config.toml
lr = 0.000521
beta2 = 0.99
batch_tokens = 65536
MLP neurons of a small language model. Each row is named by its layer, matrix (down: output weights) and neuron, and shows model dimensions 64-255. Each number is 128 + 24 x the weight over its row's rms, rounded and kept within 0 to 255. Numbers have three digits each. A neuron's up and down rows have the sign that makes its largest values positive.
A block is one neuron, or neurons of one layer that tend to fire together. After each block is what it responds to, as a language model described it from the Wikipedia text at the highest values.

L4.down449:141141106105108147104151152114130186124109118107123136136145152120133120133109104129144169149167127043122125092157153162124098145110133153133133130107111086127098107112128102130123125170104163129119147102105158114139130134147113057130125160097117130130092163084121149082143131116140155118147148167149166169122108111126115142148140113102128138141145177094113140108122076107104118091129122118103134146132138131161129108138153121172148160128139170166099124101119132105124136090143124114095139154140132164129108149095132087162163127082114155136122134135137127106144158121133133129
L4.down614:115168162134118119131123155142127124132119144144111059123126136145172150159134103124185157101109077163149127116129080090112093094123151151153082085131095105079155134108139105127108131126093124148123132126138122165147115148190123119174133092158130141160106142172131140117133157130086157112129090131111154096134132166109136128147135132133135131136114137156119151164105120083115158112124165110141137130154121101188128125172146182147124137142146164122097152125085122132108101133119142141129150134067128133180158169108141077105100131109135137138134114180159146118148115143164140089
L4.down705:127130097124145091105135126117137139150130115138102158110121137138174112113137148138123098135123102108135151110137137181117092122092142096130152144138162132102137080093166100126124141142135145153121125104094122106143123130145140070158160095205158124151130125077102135119151141086138149130130137073103132145120086122132170134120116068121125114099152143162110125142169127162167089164134142086108149128103138118179088130166094168138145162102136135085121136129117154131110135076106100075099119149137139117146153127133137129113154090143162154142118181090157118124112152129144122092
L4.down1937:112104150149112091184073111103140160106121111120119107098163150116128113119138139134165122154124136057102129126161137130129130135123138158088058170166112092122128112138147096107128165134136113140124123184117126124130111107117100092096146121136129156171136157141112160149116120166139133108143123087099129137151161105117086100093116153135155123129105159129114127121167122130102105128120176106107121112163113153144131116133119120124154118150122139122133105170152125153151138139116124099127117108111124136159115108141139158084166092115144096114102135173169130087119104155142127109
Description: Periods, commas or opening parentheses right after a name or initial, mostly in bibliography entries (Farrer, W., / Sattenspiel, Lisa ( / George W.), plus some list dashes.

L3.down166:133156101108130133136161143138104147112123085096078122151139138109136122152108151152121130115118077011130160115120140134135128095121139113118134139061129140163114125111103125091099125124140105128122145127140111114124131099084128116157137158128107126157137135075075131116114113147132137113120092111123137103103115130148137108117106098126140156147126195081124140138092142121137101139143091111112143112108142153085106139151129112122133159116130128103144144097095116112088121116155118094064150142158116091126091160135083041109158095132163140153165151125096151100112109133087132121
L3.down199:141177105142108138196123154138189121147108147087100116159142133097127141112138132099148136115151150091102099122128141100144157116118174094170106124130133102095122118096156141148100095145114118100157130160137129166137124110117141153143139110102137180142131129124151113112158113170146130152158125108128136089145103110112108175127164121120087117122162130096090136175116121132139116114131182147145136137157077142093125122098134149120111128099113105153157122111154109164140157090116082135123120160125171106091114145120121151113105142123165110125127107122165132140119123162145101131
L3.down353:140112137110135150079097134092124122114143108139148138153144164128144100105131132171139106130125115143128103110143089111130130162149135135072085132143123091128119138152078098116154145144131132088177115126113168141112092117163136074106132106094124109112103141152135161118143098159135149101114161166113138106146147116082117068140135110130130129143127158134141157121118146149137158124134147101139137094124107116163125113125143116141121111132130158128072137183144150105202130131155150110115120124087158132166139128131139156124126154088136152155120158137121158093112137179139124176
L3.down983:125144137154139137122164117103130131103144113135117148130135118113158092164121125131133090146141122153124128138137122136167090120131077137080125096076146083128123143125138120132117138162113142166094126175125093140126115140137113131143147128128108107131093168161124126135130122145119121134130170161151122109118150135124144095116114154123154125157120051120089106134182121094120130140136090142136096094132125060127130087150149121154105154182137097150107078150126104151128084153149170123135114132090089184141151105101162104113155144131130098118158134106127152106158162189157132118
L3.down1648:106158148118118107172143104139160147083142132118101120121138139135129209114116182136126095106153127054125101110167146132155135122145149138154122141124128119152119135125120126102141166179129154131103136113144125135147130131071144124096101145099140127123169129091153143121140151151101144138113099152139164154081171117130132103086135138135110078143142178083096117110095126093126131089135125108150095139160164143120149124118138109165138172117098109131151119136122096143123093109115136149136131126115183139146148165114125092147153093100152149133111096134102141144138142116102147095
L3.down1846:160092124151102126130148148121124122158108118123155132074146101084128095115124125142113146145156140123185152127073143153108143137122165132156105121118186103133106146156179117135122147146135070142121108180097090161135103086104164106068152150135126052141132117131132133161114127092155125126164156106101119122154106121186160132164117162131127132177107109117123128102109140161108078111149166124132126158133172131156118094139122165081126170131128110098135108102146089107133141082130157097155155135110149162086158085122083116143172176102148118080161121146128140137071126136114162117
L3.down1975:133142166104151101136114137091075128152140137141150102108090113185153125107101188139093153103148123097115137131147112145120123102117137110111093095143124100109098118124122128078157140159123127151165128128150154119117107138133159098144137139111149114134135127127158139124151169155147150100112121134116136107127144100110101136134106174077109130149107135136081103166157094115159130088156161085165146130138136168110113145154149118125140133076121089093088114107086124160137145124154130106159067137129116144206153163131119126121108147131132086155120175120158108053132131143134161134
L3.down2047:119137139131141117095140126115155135171164123123131120165107111171151123099181110128139131110096115101144151130122115156101128102146134105092179115160148182150157128102129131140106138130140154141142153085148124130123095101178131112178141095140136119088146101132126126142108129164113106129108124113192117133132119118141153143158139152159113139116143152148123132098118140168124144117108145136119102102134146122080132154149118139138124149146143145124121101081104129110092147122181111110111163170119104141091116125129123118109133135126145116140069150091115105104129134103112101103
Description: Commas and words right after a surname (Thompson, Sattenspiel, Orneta), plus inner digits of birth years like 1'9'64 in biography openings and tables.

L3.down302:111111165094134165142119131141123118110196118136116158119154148142127120133130098110145139169155093136150095141150152089097133108152185091138111178114091113107101170121140136128109118115125107164146159104131125133108102091103144121112128134114140157137163143095115157134122104132139124129104092119148143147106135118101103129122135116133125092129118103131118172079129115112146162124092085124107098099138132171130154124147131179130125172125161163137149090115098104154136130190162111073109108157119142101148168155107164173139165121108143135086137094129114139152163157119114160114
L3.down325:129125112149128128142151096172133122169122101146169100115108104144121105140174115102133165145151130055107132135175131148096134125157141165150152129157096150116131160134098133154138114124184114110154148152123143172141114101126123112121189130156131122121112117164125150093121112128111151170144162121154128128108157147145159128130156183152114154155145193140152117093109102128131109114124130129143131101099113126108107132144184125107101103130118164119136049110135133086061157086136129134161132101168153126153128139104117115139167124123090073159156121136150105119115139100128157149
L3.down370:096135121152148079199131139129108142149170150128094076138123124160139125147124077104152119130106127148103105164124099074167151122102088111120120104136109140127162110120106109123142100105130149070161130135141121111105178125118130150128142139106102103156100137155138171138113105107105118142088109103135140134130155159133153142148081109133085163176143162096131170155102161163145117136178139090130121146121124144136141105151149128145132111080110110136121143142136103105127159139156150125149123152121079120112123136096141152155143128149110141150133140151130111142166115143140106143
L3.down388:150174139172141111139117156132122107136083109122148150128181073115137143100127141111094131157140122119156120150116144110114152143138140143120161135106108129147123133152169116154137142126103103123155106092110124061110120145123143108148107142126154089121128189124153129084135105136129119135183178209127120112110107129132129088163153122071135127103129156120139152154144136112120118079159139140172127152130104151121083102151103110134125132121125100133105085164071129121106117138142154111131129131150114157117125117162133129132147108122108109137122144133102112137109128087197102113
L3.down1345:123112118148138117138165147138152145122117143161147131106152119154099126138124105113113137117131150173162156127157143074114125090107093128132147157124131124143116110130114133168121131126156163121146105121140167118133113104135154125125129082099104073176144131116060165118131136131158154138109132084092111154108113132167127121130114147112074105113155086115163115107120130139108146137110083140141116147081128080141104106143152183159125111103143150120115117129137138087100105110151089125154124143128086165172130180154173108134143144118159150093141139113138089117157157148107115155
L3.down1440:126141131166158092156149107118111146105086103137125117109101122125137109159159119102130109161116167118108133148150142108108151130122122167129100145125129099159156132124151125133127150115189123078116134109121135120119110138132132125153116114152102103125142189160135171114130129082145099145122173121160122155142143100106132067115081115141110109155119113114102108150109133147124112134142169113187145117153125124134153120117121102132091063125121150143115104126131125104124161051141134125172141142141113116173113157128175159154166121150123142090136148126140107150134151140132084167
L3.down1480:119129133177157136141174133159130143148110079117110123117138173139116140077129091150147172091105139159136098137137167122099153157146126112110124129135178160167158133146135159117138143109147108112128144141069119137176108133091104120093132139120135087140126122140122124151112115110153122179114132147127102142117103151136121093143156140091112111133115090126131094109097125149132118125109145135124098160111130124110097133138162123137132132136119141125140166123146108070113149106085138168157109109130122113127076138160154157100108144136146138171139135154109141106130151106140122136
L3.down2025:106114122101155087143163153139131147129152103184167161126078117169156101089140092113125151142167101157102104136109118109120138097143149115120124126099135127120166108088138140129140162135139102096101119118125124156156108140122148189119127126159115126110085188116125112121131147107128097108108134103125095141111168121135098071131126109131099127156141148056100117145156139185150158136146090128130132110127121104101126115115136121153149123130149146091174173101147145101143149140129137157075139143154111103142125094116138137120137156110108142097150170133125157115164109121128106134
Description: Adjectives, ordinals and participles right after "was/is/were/became", like popular, first, notable, unsuccessful; also periods in name initials.

L5.down1123:087131149136113135109130139167056075131116137118140164152148111126131108116112144163103093110105127138131090147119144099115084119104143195135148145107106160171113116128118134094135111109142108120110127135138088095107147159142124141153098096129170141130129133149112117144120161129169152152111122145133135081117100115120116118117064119145096128119147144103175090105049157112117103120149158131127104096149095122115171126123134139098149074133128145137124143114083119163155134118189166138134172094109081086119128126088116173112116149123086127102136103101111129139156157105104105115
L5.down1433:152135134131118132105115118163159138143137138092102139097132100140107113129138092138185135124114172089136114121171119130195122114109112097147129087120085109155144091110101145112114121121135134126101133112170121131147177108149140153164122131149165125137114125080120107174138105151118183134093131135183132157130147141117142146098138121156083127116119145127134109149184145103119146118140132133146157131127135144118090121118152155105127143100124126109115125128122098105134145086108076118127123159157151100113132112159106100126158167121122108116139157098163124134123128136102118161
Description: Past participles right after a form of be, in passive or adjectival use, such as was hit, is represented, became frustrated, often followed by by.

L4.down558:111099148114107129106174159145125166113122160142131129121172068114128105154118150139179137143133127109113139106144139147160139093063123125114173088152154115168103098086128137127131108135157132133095122091106133109115122161161156110112173107087136089080106093089125118113136103107119138104130131129106138162161127187125171156129130146133153120124158123146111113109157134161167115093100189071147118141126118136086123107179121134145108136101136153137144124167123121135120092128095095137106106151112107155131141163145111133169134106095151111107150149101134084129116144146109092131
L4.down823:089102137141095122115129134100113104085103128150147163119198105106112143140107112135133146164126174056118140142177198126141103167125136125129134097127124103139114135085115116118127121098174132114102129111097131097124124109136162099131099140140158112134116126136111137141162157096153122085137133132096189147111130120153118138165136156124127151158133125134105086125140157139124095117097125148112135131125148145129163163147102125138130149131120131101141080112114177097123153034083138148107116112123139095126141125118095174146153166080083100105143142130129156125104158156106110146
L4.down1343:143105121150148151094122131149123127073129130111135100105188165132110169141169118115179151121080107098082086128118154148092119154141145161147155104127121096125135135127113110150129100120138142085109148098140101119139109081146132119091122130107149145152119144140115164142128160114138138118153132106141111144118123121136154124140140077133107114172130124133094124112114130119136126159129094146166090132133082123157106108137129134110102140135134096119131112129116119118112172077114120110132146133158089101139140147149072129105162125104125173127153158148192112119131185099101127116
L4.down2042:114145152123098123136127138154118179114145113147146115097117137152133117109133142070124081119167161190133120107143079150134103152098105112098121113105121114142150125115092137125143145114125129086098128093104123140115095109150135136127126110140169118121161147165161167154136142074134183125120123178124145145151133114125120153136121122146127127136117102121117115169134128142153156100139121125213173168121114132148138140094102153134106151113142152092144115158139118109207085173103161122162142116134164107131145160122094108124121170077094132105131122128150095118102126082153103133
Description: Past participles in passive constructions right after was/is/be/were, mostly in histories of institutions and buildings, e.g. founded, opened, owned, built.